Weights of a small transformer language model.
Size: 24 layers, width 192, 6 heads of 32 (2 for keys and values), MLP 384 SwiGLU, vocabulary 8192, 9.29M parameters.
Architecture: rotary positions, biases, tied embeddings.
Training: a variant of Adam for these matrices, 10151 steps.
MLP neurons of a small language model. Each row is named by its layer, matrix (down: output weights) and neuron, and shows model dimensions 48-111. Each number is 128 + 32 x the weight over its row's rms, rounded and kept within 0 to 255. A neuron's up and down rows have the sign that makes its largest values positive.
After each neuron's rows, "raises" lists the tokens whose logits its output raises most directly, leaving later layers aside.

L16.down126 [147 102 113  56 143 101 105 127 139  80 128 134  97 129 162  79 138 104 121 143  91 108 104 128 122 141  62  94 153  85  71 177 115 157  88 156 126 165 140 108 138 160  64 184 155 144 129 114 161 136  95 116 161 140  97 141  78 100  91 137 138 162 108 117]
raises: "mat", "war", "mu", "ms", "m"

L7.down40 [111 159 130 125 118  30 136 148 152 147 155 112 119 122 164 161  85 124 157 127 169 124 164  86 144  84 168 116 123 140 134  97  82 116 186 129  68 103 143 178 196 115 111 128 157 148 100 149 187 117 142  70 108 109 144 135 111 111 103 203 193 108 146  80]
raises: " of", ":", ".", "pr", "s"

L18.down153 [134 164  82 172 149 101 148 153  94  99 118  18  89 173 131 108 115 107  84 117 138 110 167 123 105  51  71 126  89 166 197 131  88 132  70 157 119 108 135 103 105 186 119 119 184 162 132  85 108 115 155 147 128 112 153 141 137 145 158  68 125 110 113 144]
raises: " the", " a", " about", " their", " some"

L19.down212 [137 134 152 163 160 177 119  99 126 122 156 134 128  70 145 135 134 104 110  94 162 108  70 111  56 114 170 115 129  92  84  92 127  85 191 167 141  95 106 176 149  85 150 126 125 118 134 182 179 120  75 106 112 144 115 124 166 159 120 142 155 129 172  92]
raises: " |", "s", " and", ",", ";"

L5.down156 [164 128 170 117 117 164 116 144 126  81  95 100 156 117 172 116 121 130 114 126 134 136 111 161 141 180 197  98 154 128 119  62 108 161 151  81 152 166 114 140 107 111 101  68 142 104 167 141 109  58 108 118  99 128 105 138 155 107 120 129 170 145  88 134]
raises: "ments", "ture", "ed", "ment", "tor"

L15.down78 [102 162 120 132 135 131  98  98 140 133 108 140  97  69 116 199 185 198 139 125 117  78 140 165  86 145 148 110 182  95  91 165 128 139 130 167 160 141 129 120 139 115 158 131 107  97 210 116 135  61 122 146 132 117 102 129 165  76 121 118 145 143 158  45]
raises: "ion", "ive", "ment", "ions", "ement"

L4.down334 [126 119 115 134 147  92 157 146 104 120 137 100 100 168 106 167 134 154 155 145 142 101  97 109 150 144 104 153  96 127 188 115 129 148 146 156 129 115  98 127 101 130  84 156 137 105  80 128 188 113 185 125  68 115 107 153 145 160 146 123 129  85 154 128]
raises: " who", " which", " although", " however", " while"

L15.down291 [ 55 147 190 153 186  62 169 133  75 118 104 142  92 100 126 107 132  69  73 113 138 168 116 116 172 151 139 118 130 145 148 172 141 122 127 105  99 119 106 202  90 123  87 106 207 153  97 147  56 133 148 142 135 146 133 116 126 151 156 121 116  94  84 126]
raises: "les", "le", "led", "l", "li"

L16.down43 [ 74 142 121 159 157 134 162 125  92  63 130 119 127 117 114 128 130  62 102 111 111 205 121 167 164  73 130 109 143 103 163 142 136 159 205  65 106 134 179 128 164 127 117  92 149 125  64 118  92 138 130 104 126 125 114  71 107  92  90 144  97 115  68  96]
raises: "l", "list", "li", "ll", "lis"

L13.down331 [175 149  96 173 163 103  88 104 131 119 106 143 117  95 145  94 173 112 123 143 106 119 142 156 136  87 142 100  95 119 123 184 105 161 158 130  78 141 151 167  51 128 158 168 134 130 111 140 159 144 154 108 120 148 109 156 154 115 182 119 122 143 138 134]
raises: "h", "hn", "ss", "lt", "le"

L15.down3 [127  70 160 100 175 119  99 133 148 111 124 140 139  81 136  87 116 166  84 100 126 134 110 153 128  79 236 108 153 134 142 108 152 145 151 167 118 142 117 163  97 154  75 152 174 139 132 137 163 127 100 121 152 120 168 206 157  90 100 150 157 115 164  92]
raises: " (", ",", " and", ".", ";"

L21.down36 [186 131 165 153 183 114 108 147 111 185 108 159 172  72 158  74 158 135 135 165 172 164 114 123  67 126  99 146 133 107  87 111 139  93 120 131  90 119 125 114 151  92 130  96 124 156 133 167 125 106 144 160 151 139 140 142 125 153 141 183 175  96 168 124]
raises: ",", " (", ":", ".", ";"

L8.down203 [145 162 110 134 189 201 144 158 121 117  76 124 102 134 146 111 167  74 130 136 145 156 141  95 119 163 142 153 138 109 113 139 109 120 168  85 160 145 112 110  83 146 158 103 167 117 228 155 103 100 101  30 158 119 159  69 157 129 133 100  99 109 118 127]
raises: " scoring", " player", " Rangers", " Rovers", " Stadium"

L13.down199 [140 118 151 142 132 114 112 107 145 165 153  93 148  79 175  84 145 184  85 124 188 140 110 139  60  91 116 107  89  64  98 113 136 105 146 135 129 118  94 130 193  84 124 159  91 122 162 159 150 111  85  82 173 135 131  77  85 134 130 130 158 140 108 134]
raises: "s", "'", " of", "er", "y"

L21.down241 [ 61  79 169  96  95 159  72 125 158 116 160  67 100 114 110 108 160 127 117 157  68 163 138 115  81 160 186 166 130  75  98 142 111 101 161 109 122 135 119 128 180 153 117 131 115 147 151 136 135  79 193 172 126 103 127 115 145 157 133 184 128 173  76 144]
raises: "ne", "n", "non", "ale", "ns"

L9.down25 [192  87 192  66  98 166 148 162 113 134 159 130 100 114 110 143 213 100  73 131 124 145 130 100 121 123 153 105 105 159 116 143 160 159 114 130 171 132 122  98 111 139 119  90 159  77 101 130 105 121  91 185  90 148 119 150 173  91 138 113 128  86 152  95]
raises: "i", "hi", "ok", "ish", "y"

L20.down16 [111 170 161 129 178 151 101 187 120 131 146  97 114 143  70 118 149 129 139  78 163 103 150  98  95  88 153 140 128 125 153 151 124  66  78  87 109 140 183 223  95 128 170 104 159 135 204 161 159 130 125  78 121 108 113 129 134 114 167 139 125 136 125 127]
raises: " runner", " winning", " coach", " player", " scoring"

L6.down211 [138 141 153 145 102 120 104 108 102 171 154 101 142 106  68 130 156 152 137 152 137 119 135 213  81  95 135 123 139  95 136 157 134 156 107 113 128 186 200 136 139 135 142 155  92 205 131 119 115 155 140 135 190 168 139 139  72 155  93 151 155  67  79 166]
raises: "aries", "ction", "ct", "ctions", "ff"

L8.down177 [105 129 172 164 152 112 112 158 111 145 106 150  99 151 112 119 115 152  81 129 165 152 196 182 196 108 156 109  98 162 130  92 120  94  84 170 166  94  73 135 118 128  94 114 122 183 160 130 109  96 132 168  50 101 196  64 176 188  93 100 151 154 168 121]
raises: " the", "go", " a", "ce", " to"

L20.down64 [107  95  91  73  90 150 130 114 117 171 159  97 163 152 110 138 135 144 107 166 154 153  73 106 138 165 148 196 152 121 152 185 135 134 127 115 192 108  50  79 131 108  79  56 178 138 143 132 163  77 112 151 150 179 198 116 151  82 130  91 140 173  75 196]
raises: "ney", "'", "’", "ary", "ner"

L13.down235 [155 111 157  83 129 139 147 121 126 156 133 170 118  86 111 139 186 165 119 149 128 143 163 119 133 111 172 124 143  71 131 113 130  62 185 196 146 148 119 115 189 154 173 136 127 115 121 169 113 171  55 108  92 171 126 124 107 153 138 135 161 158 147 131]
raises: "s", "al", "ary", " of", "ar"

L6.down75 [155 100 136 122 152 129 136 155 148 160 128 182 124  90 102  66 162 123 122 122 117 124 111  98  24 151 141  77 117  93 144 168  89 105 180 129 163 132 141 167 173 160 145 134 139 110 189 165 107 132 129 114  83 149 147 106 104 107  62  92 180 107 119 160]
raises: "s", "ally", "al", "a", "d"

L19.down180 [105 113 156 189 136 100 151 126 142  90 125 152 106 141  81 109  91 133 126 103 127 132 135 166 124 118 194 128  91 155 144 167 105 139 133 144 139 158 168 124 119 155  88 137  97 159 146 106 196  97 176 129 145 121 159 128 133 138 114 165 167 175 178 142]
raises: "ck", "ll", "cht", "ss", "nd"

L20.down169 [109  99  99  78 158 110 143 164  88 142 137 132 106 154 128 117 111 134 121 168 172 148 147 109 153 116 224 173 137  93 134 139 101 160 112 179 191  99  72 146 128 106 121  99 165 170 144 162 137  81  96 163 149 183 160 151  96 104 153 103  95 116 131 155]
raises: "'", "\n\n", "’", ".", ","

L21.down352 [146 235 185 116 159 162 166  96 118 157 175 112 126  86 124 122 101 170 116 108 138 145 128 104 129 120 143 112 101 132 101 170 124 171 134 115  84 121 137 155 132  98 107 184 101 133 160 142 127 113 125 137  49 100 134 151 111  95 189 175 153 111  86 122]
raises: ".", ";", ")", "]", " respectively"

L4.down178 [148  98  80 126 110 158 128 136  72 135 122  16 127 126  83 106 157 126 157  91  91 145  79 102 182  97 126 132 157 182 141  98  59 130  79 127 143 122 177 149 113 113 120 129 111 157 111 100 127 118  98 113 109 145 167 141 116 141 137 105 138 118  92  94]
raises: " the", " those", " their", " its", " his"

L18.down382 [121  81 119 130 118 134 158 175 143 140 135 217 135 150 171 125  72 102 114 140 142 137 120 111 137  73 137 128 140  87 132 107 113 140 125 127 131 113  99 150 156 135 103 125 161 117 158 136 174 178 146 109 114 173 137 128 113 133  94 176 167 137 174 139]
raises: ",", " (", "-", ".", "\n"

L3.down250 [151 145 106 159 130  68 176 153 123 106 133 105 117 172 136 146 132 166 142 124 153  82 139  98 109 178 113 136  86  76 203 103 145 112 147 171 154 121 110 104  98 163 103 125  88  97  91 117 153 113 157 115  84 125 137 155 107 185 123 103 160  91 142 128]
raises: " including", " which", " whose", " where", " but"

L8.down17 [108 134 107  88 148 145 120 163 121 157 133 100 114 112  64  91 169 147 147 139 140  82  98 124  99 136 102 151 116 126 156 147 146 175 125 149 137 147 163  99 187 128 180 102 116  90 207 126 144 137 144 184 129 119 191  79 174  87 160 169 121 111 131 130]
raises: "ments", "ment", "pha", "ive", "ming"

L17.down238 [139 138 186 143 130 107 142 146 161 152 119  82 143  81 174  77 143 153  98  95 173 142 116 141  39  97 113  99 111  86  71  98 204 121 155 135 130 127 123 149 180  90 107 188 128 125 152 156 169 113 125 111 127 122 119 138 120 136  76 203 181 131 148  99]
raises: ",", ";", "-", "–", " ("

L9.down233 [ 98 108 116 255 140 146 128 116  94 136 147  52 143 180 125 111  90 135 130 149 150 179 195 173 134  96 160 108 105 113 144 132  86 133  98 197 143 127 168 113 119  97  92 113 118 142 156 164 156 135  97 133  74 153 136 143 130 153 154 111 157 180 163  98]
raises: " the", " his", " a", " with", " an"

L15.down101 [ 70  96 142  98 171 149 104 172 149  80 146 125 131  95  56 161 100  82 127 140  96 152 161 184 132 177 176 156 131 120 119 106 118 197  81 100 119  90  99 134 144 124 103 128 142 134 207  98 122 129 102 158 123 171 141  93  88 128 130 170 154  89  97 113]
raises: "ge", "gin", "gl", "ges", "g"

L17.down279 [120 145 118 100 110 130  78 108 107 130 150 104 116 119  78 180 121 144 108 142  79 150  99  69  83 146  82 188 154 157 120 110 108 102 152 128  75 106 103 152 167 136 131 182  94 171 124  95 166 162 158 110  66  75 124 142 144 158  77 155 128 108  94 143]
raises: "nis", "ni", "nic", "ning", "eca"

L20.down118 [151 160 116 130 129 130 111 117 114  92 111 110 152 149 105 131 151  95 102 164  97 159 142 161 208 181 176 134 108 170  92 113 126 133 159  98 147 123 128 151 124 116 152  89 102 135 122 122 149 106 146 168  95  75 116 181 112 122 109 145 125 169  82 108]
raises: "t", "ti", "ten", "rec", "de"

L6.down200 [ 98 116 163 198 175 126 114 193 136 128 142 106 137  94 163 106  80 108 130 133 171 120 115 117 124 157 114  90 112 105 117 193 104 121 159 137  80 167 148  87  90 188 120 136 165 136 132 111 150 136 164 101 183 163  84 145 148 152 186  85 144 145 160  78]
raises: "les", "le", "led", "len", "lon"

L10.down89 [105  96 124 135 123  92 130 104 141 126 156 107 164  98 113  77 123 158 126 120 174 136 152 124 180  78 123 123 144 161 120 197  67 105 105 154 185  89  73 181 141 140  78 124 158  95 107  94 110 128 133 152 102 130 161 139 153  89 108 152 167 117  53  59]
raises: ",", "-", ".", "(", "'"

L7.down200 [ 86  89 168 126 117 134 113  94 183 118  88 141  90 141  82 164 149 119  93 125 137 105  89 154 105 103 159 100 149 103 166 133 106  53 125 134 188 145 155 139 110 103  50 144 113 151 133 158 125 110 140 149 105 142 156 129  75 135 161 134 186 100 120 129]
raises: " by", " as", " for", " on", " in"

L16.down328 [125 143  87 135 156 128 129 127 135 136 156 123 181 142 103  93 133 127 119 100 121  99 113 119 130  69  51 131 127 221  84 126 102 164  76 144 132  61 117  77 123 137 180 165 141 107 141 137  87 118 148 148 160 130  53 136 143  98  94 161 127  82 164 145]
raises: "ot", "oti", "ots", "or", "ors"

L15.down118 [129 106 159 163 109  73 143 107 112 108 148  53 111 104 138 137 124 170 106 138 166 101  90 142 148 114  78 112 141 129 172 151  37 131 151 144 146  99 113 114 120 156 135  90 105 122 137 188 127  60 112 126 159 117  88 123 173  76 130  90  62 117 139 122]
raises: "ory", "ors", "ion", "or", "ions"

L16.down9 [140 112 102 102 101 205 150 109 125 106 152 135 141  70  63 189 136  47 153 144 112 113  94 144  99 126 147 175 140 166 120 154 170 110 136 101 143 126 160 158 142  92 174 151  86 177 151 115 141 155 123 146  83 114 170 147  93 107 156 139 162 140 137 174]
raises: "ged", "ges", "ge", "ging", "bon"

L13.down297 [ 86  71 128 108  94 158 160  95 112 165 133 138 181  76  74 192 149 111 155 148 119  78 103 126  65 152  89 119 117 164  77 157 156 122 103 119 144 168 154 144 103 148 180 173 137 112  61 122 114  77 130 157 131 139 107  68 119 153 218  66  73 192 153 120]
raises: "eme", "ex", "ua", "uction", "eed"

L19.down35 [125 164  92 126 119  92 156 182 122 136 144 119 109 136  91 133 137 122 159 124 123 153  98 167  99 130  83  44 128 154  63 144 140 107 136  85 105 140 138 133 146 155 111 132  92 119 104 147 194 122 109 118 165 141 175  55 141  92 124  81 133 140 167 113]
raises: "ches", "cher", "ch", "vel", "fer"

L18.down33 [149  93  99  95 140 200 141 111 136 136 102 136 137 109  88 169 166  76 121 144 140 174 211 163 121 108 132  60  92 135 167 165 115 146 124 124 108  99 109 110  88  97 151 125 163 135 130 118  47 111 159 115 117 102 154 108 127 145 119 138 137  80 120 170]
raises: "ger", "ging", "g", "ged", "ges"

L5.down151 [139  85 107 126 139 137 124 148 174  56  78 149 107  74  78 151  84 134 111 124 119 143 151 138 112 152 159 167  98 137 115 120 119 147 137 106 123 108 127 139  83 154 138 107 143 140 135 171  94 111 164 145 155 117  90 152  99 134 115  72 176 132 101 184]
raises: "{", "ality", "inal", "reen", " Location"

L3.down11 [139 113  99  70 104  67 143 110 182 168  70 207 131 121 107 158 163 166 109 124 142 102  97 123  85 129  74 119 124 157 177  66 150 124 129 101  89 165 135 102 117 128 176 108  87 130 175 133 131 142 129 198 107  80 141  79  92 155 140 156 174 148 138  87]
raises: "ment", "ments", "ed", "ion", "ises"

L8.down332 [123 127 158 138 165 120 138 174 129 149 104 115 162  93  92 106  95  99  87 221 171 139  89 133  93 122 163  78  66  81 149 109 139 105 127 155 125 133 118 117 155 133 101 196 113 128 142 170 119  85 159 180 126 123 101 143 134 131 117 127 155 122 151  83]
raises: ",", "\n", " (", " in", " and"

L4.down179 [115 151 100 139 130 127 117 167 120 136  91 188 204 151 133 112  92 123 142 107  98 134  80 147  73 152 124 102  86 124  86 154 174 100 120  97 135 107  82 125 103 125 153 105 127 118 173 146 104 134 110 161 144 139  86 152 156 111 118  69 113  92 119 134]
raises: "e", "al", "es", "ist", "a"

L17.down102 [114 134 226 136 144  96 117 118 170 108 165 115 138  72 120  72 117 122  98 138 139 164 141 153 107  92 174 113 132  96  97 110 130 136 112 152 160 107 130 134 146  43 103 122 159 123 151 112 132 136  84 102  89 161 142 142 121 125  80 135 178 127 130 115]
raises: ".", ",", " |", " of", ";"

L9.down170 [156 132  89 147 112  96  56 162  93 194  78 126 111  46  84 145 172 116  66 167 113 137  71 128 152  86 121 163  75 100 139 122 106 107 171 192  85 145 145 126 112 138 114 102 105 129  96 103 144  87 155 121  80  87 180 108 133  71 114  89 171 103 181  77]
raises: "y", " other", "ies", "th", "een"

L14.down7 [116 161 152  64 125 117 133 112 128 104 132  72 178 140 130 150 126  96 120 150 118 130 142 159 148 127 166  73 132 146 127 145 135 134 189 103 124  91 132 131 132  90  94 138 101 130 116  69 219 132 102 104  73 147 106 121 163 107  97 176 150 151 152 133]
raises: "\n\n", "\n", "\n ", " respectively", "."

L20.down294 [ 92  95 130 125  61  90 163 120 148 165 158 151 130  68 172  69  92 169 150 126 138 117 184  80 191 134 146 129  96 153 216  71 143  95 187 163 101 128 126 140 118 109 133  90 138 124 150 134 182 191 120 179 126 185 132  98 129  94 122 171 126 100 107 100]
raises: "I", "M", "C", "E", "O"

L18.down111 [154 101 212 129 119 147 107 147 170 140 119 103 187  89 160  40 103 149  88 158 132 150 101 134  99 134 170 104  65 107 109 107 152 125 128 165 129 113 125 157 151 113 100 169 151 118 140 184 118 139 108  93 137 150 158 136 149 161  73 140 166 132 122 106]
raises: ",", "-", " and", ";", " of"

L13.down93 [173  94 168 128 131  98  93 156  88 116 114 107 150 142 136 131  73 123 137 135 162 100 124  70 160 148 173 123 128  95 121 154 204  84 150 172  64  78 135 147  85 109 119 115 120 117 163 173  96  79 140  98 120 137 135 179 153 122  86 133 151  91 129 131]
raises: "e", "es", "-", " and", ":"

L9.down240 [104 122 147 153 116 176 111 105  85 125  98 175 117 105 175 104 119 182 125  44 201 135 121 113  86  71 230 106 103 111 110 136 114 135 123 183 162  81 104 176 111 125  76  99 127  76 124 147 124 148 102 162  74 142 178 102 128 167  81 116 127 115 150 136]
raises: ",", " and", " (", "-", "—"

L19.down338 [129 141 174 135 139  65 177 140  91 113 123 121 145 125  83 156  74 149 177  93 146  92  97 143  67 154 125 100 157  97 106 130 146 163 112  89 160  84 139 165 125 122 109 133 137 117 132 140 172 179 143 146 145  79 179 187 167 111  93 151 152  95 158  89]
raises: " (", ")", "ter", "(", "res"

L10.down44 [116  90 158 101 137  93 142  92 170 200 100  91 141  80 182 119 155 165 101 146 171 148 146 120 177  91 146 159 142 112 104 138 195 145 136 149 124 115  82 164 153 136  79 131 155 219 127 161 176  94  99 150 158 140 163 141 115 132 121 157 156 148 116 179]
raises: "'", ",", " of", "’", " and"

L4.down292 [ 99  94 157 124 165  70  85 125 169 137 193 163 165 111 137 104 133 167 106 139 150 125 133 178  98 127 179 154 143 108 100 151 138  54 100 171 181 147 163 133 116  67 111  93 106 100 126 165 125 173 153 113 102 145 171 128 149 107 116 144 171  89 127  80]
raises: "ary", "al", ",", "s", "aries"

L7.down5 [ 95 167 157 110 119  85 178 163  51 101  92 180 141 120 138 135 104 131 138 120 132 105  84  74 192 141 112 185 156 151  81 120 133 117 129 158 130 134 153 167 165 122  66 115 119 162 147 146 143  84 111 107 137  86 100 100  88 108 195 136 153 125 165 150]
raises: "or", "ing", "ors", "iti", "ed"

L3.down215 [119 153 179  77 194 117 133 122  70 136  89 161 114 104  95 125  82 122 160 112 117 104  93 147 136  68  87 110 147 158 173 116  91 109 110 145 170 107 157 169  86 140 118 116 109 129 116 150 120 137 187 124 128 108  88 147  97 126 132 118 130  99 168  50]
raises: "–", "—", ")", ".", " ("

L5.down128 [ 99 163 156 144 137 163 110 127 159 139 134 227  99  60 163  77 140 161  80 152 177 120 115 114  67 120 111 107 114 101 136 108  95 122 161 165 171 138  80 150 211 147 110  73 139 168 131 132 100 120 111 145 119 157 101 126 151 139 151 150 171 119 199  97]
raises: "s", ",", "-", ".", " of"

L17.down309 [129  98 106  93 137 121 138 130 100 133 146 134 181 123 106 116 119 123  98 146 125 103  88 157 128  84  81  87 127 133 138  80 105 168  76 120  39 158 210 116 211 191 168 199 124 138 141 137 172  78 143 105 152 164 128 131 138 108  98 176 133 130  53  97]
raises: "mu", "mo", "ms", "m", "ming"

L18.down83 [117  62 145 153 166 171  93 120 154 107 109 137  99 134 107 139 112 134  97 145 127  50 143 177 177 168 160  84  97 147  83 121 140  88 106 128 119 136 146 170 169  88 109 185 109 174 117  93 114 115 172 158 126 103  97  97 172 139  91 217 128 169 101 121]
raises: "se", ",", "ce", "the", "ty"

L8.down243 [132 100  90 135 114 118 111 152 120 111 103 110 172  76 122 113 134 120  82 161 116 156 152 116 188 161 161 128  90 146 164 136 166 137  54 177 111 121 107 100 101 132 103  89 137 107 144 153 129  94 111 121 128 148  95 127 185 130  50 156 117 123  87 159]
raises: "ment", "ments", "land", "lay", "roll"

L15.down92 [163 127 130 181 120 163 110  99 131  62  97 107 149 155 153 104 130 144 134 143 133 152 116 142 123  80 174 139 146 141 185 148 145 129 122 157 151  62  95 162  93 110 143 126 132  90 120 136 103 135 145 177 143 143 108 150 164 100  97 115 142 150 123 137]
raises: " (", ",", ".", "(", " "

L9.down265 [136 147 129 125 147  68 108 138 105 125 171 184  94 171 162 170 149 119 123 166 140  95 110 133 154  85 152  77  88 124  48 136 188 131 111 101 166 155 132 111 113  94 115 164 138  94  84  80  97 165 161 118 179 114 124  80 155 133  96 140 124 113 151 114]
raises: "cher", "ches", "ch", "ker", "cha"

L7.down247 [147 126 128 140 108 111 112 121 135 103 180 103  72 135 144 101 171 166 117  76 134 125  74 154 133 164 152 133 138  56 132 127  93 151 161  79  66 127 141 142 130 107 157 129 105 140 158 162 123 116 104 109 103 121 133 134 160  58 167 112 149 146 157 105]
raises: "ions", "ion", "ors", "ional", "ably"

L16.down106 [132 119 148  89 132 125 122  91 113  78 131  78 131 100  90 154  94  28 100 160 149 133 130 146 148 171 129 152 144 164 124 148 129 135 129 134 130 124  93 124 113  65 168 121 102 134 171 104 129 153 167 121  71 127 145 180  99  63 154 176 139 120  66 104]
raises: "ten", "tle", "ence", "ti", "ent"

L15.down16 [ 18  96 143 135  86 142 125 117 128 162  95  61 106 148 131 149 131 126 131 111  55 183 156 111 105 147 155  70 150 122 155 108 132 115 155 107  94 142 156 122 117 127 147 149 117 111 187 123 153  90 189 169  49  80  78 176 115 106 144 123  88 167 121 187]
raises: "n", "ne", "ns", "nt", "dr"

L17.down237 [156 187 172 108 163  80  68 110 132  69 169 102 104 162 154 101 155 152  94 159 101  75 157 104 118 166  85 127 127 135 138 145 130 147 188 140 151 138 121 108 106  88 139 136 111 106  93 148 173 154 115  96 157 106 141 131 174 150 102 139 163 170 147 126]
raises: "hn", "well", "ional", "h", "play"

L21.down351 [132 125 135 144 119 140 180 166 148 115 145  74  79  65 157 155  96 127  88  94 113 133 163 120 189 184 126 172 156 166 168 141 135 106 153 110 145 158 108 176  96 151 162 109 119 200 158 157  86 103 100 109 104 121 127  78  91 144 126 115  92 165 153 146]
raises: " 28", " 29", " 24", " 19", " 27"

L5.down120 [122 123  90 101 121 139 163 181  81 121 157   0 127 161 156 137 131 135 102 107  68 124 125 126 111  79 125 114 102 190 179 151  85 116  99 159  97 165 140 118 123 101 159 138  96 122 181 129  71 155  98 138 105 133 147 146 169 120 143 128 143  95 104 111]
raises: " the", " their", " a", " its", " his"

L20.down115 [125  90  99 159 127 129 137 165 116 156 166 138  95 176 153 158 183 120 109  88 128 148  98 135 114 149  98  98 151 163 185 128  90 109  71 155 138 148 126 116 117 165 108 112 130 131 146 158 153 137  99 127 147 119 120 123 172 199  76  88 114 112 141  97]
raises: " the", " their", " its", " his", " this"

L13.down130 [119 121 170 166 155  49 118 142 146 113 128 153  78  84 163 120 162 155  89 108 176  98  99 101  92  87 144 131 138  34 131 119 155  88 118 157 148 115 124 168 165 112 145 139 102 109 126 163 127 157  98 129 131 174 153 143  93 150 110 133 179  92 159 110]
raises: " of", "s", ",", " from", " in"

L18.down278 [144 121 178 131 161 114  96 113 160 166 132 163 118  51 123  98 129 153  45 102 146 139 146 101  73 114 178 120 148 107  69  89 143 118 115 122 119 134  83 185 183 130  67 124 118 130 173 177 100 130 137 111 131 124 119 166 132 155 117 184 154 138 176 103]
raises: ",", "'", " (", "s", "."

L16.down226 [187 140  59 154 136 124 130 183  81 112 163  38 161 170 106 124 133 135 122 127 132 114 107 133 201 158 129 116 118 159 155 141 141 138  70 146 116 118 152 100  76 128 140 131 158 107  88  77 130 133 131 128 126 148 133 155 139 182 137  54  76 149 148 161]
raises: " the", " its", " this", " their", " whether"

L15.down113 [105 115 148 193  69 134  73 112 177 120  95 173 114 127 164 147 151 114 138 117 149  95 130 161 191 143 125 173 150 135 120 134 117 173  94 163 171 160  98 119  85 119 138 134  58 139 121 148  59 164 203 120 156  99 141 154 132 123  78 106 158 146 107  76]
raises: "ate", "ation", "ative", "ated", "ates"

L16.down339 [138 136  85 143 158 120 109 165 125 135 101 118 143 116 142 121 141  98 104  91 135 109 129 140  92 114  80 118 126 210  84 101 129 146 122 120 169 157 125  94 198 133 142 121 100 135 151  82 129 123 161 135 124 105 126 181 107 112 223  77 164  91 180 120]
raises: "ish", "idence", "ise", "iji", "ido"

L10.down145 [133 132 152 113  91 114 107 131 146 177 180 168  95 143  67 169 185  98 143  88  83 170 125 140 137 132 165 120 126  75 146  76 121 105 113 201 129 161 136  66 157 117  90  98 102 100 124 130  59  56 146 143 127 143 162 154 122 155 118 118 142 158 169 166]
raises: "y", "ies", "ed", "er", "ative"

L6.down301 [ 58 146 129 139 133  98 133 167 188 166 120  39  67 184  88  39 156 130 107 162 151 137 113 158  67 124  96 125 157 113 161 140 113  88 133  88 132 144  78 153  98 147 111 147 112 186 176 194 132 127 150 150  87 121 178 143 111 118 127 134 133  67 135  86]
raises: " by", " on", " in", " for", " into"

L13.down137 [148 177  95 142 142 168  78  76 123 133 122 144 115 163 132 153 129 103 122 132  71 105 131 152 127 197 127 120 109  93 105 162 137 116  92 169 124 126 125 145 101  71 105 131 156  78 110 162 107  97 136  69 157  95 147 206  84 127 136 152 134 154 127 158]
raises: "est", "ened", "er", "ered", "ly"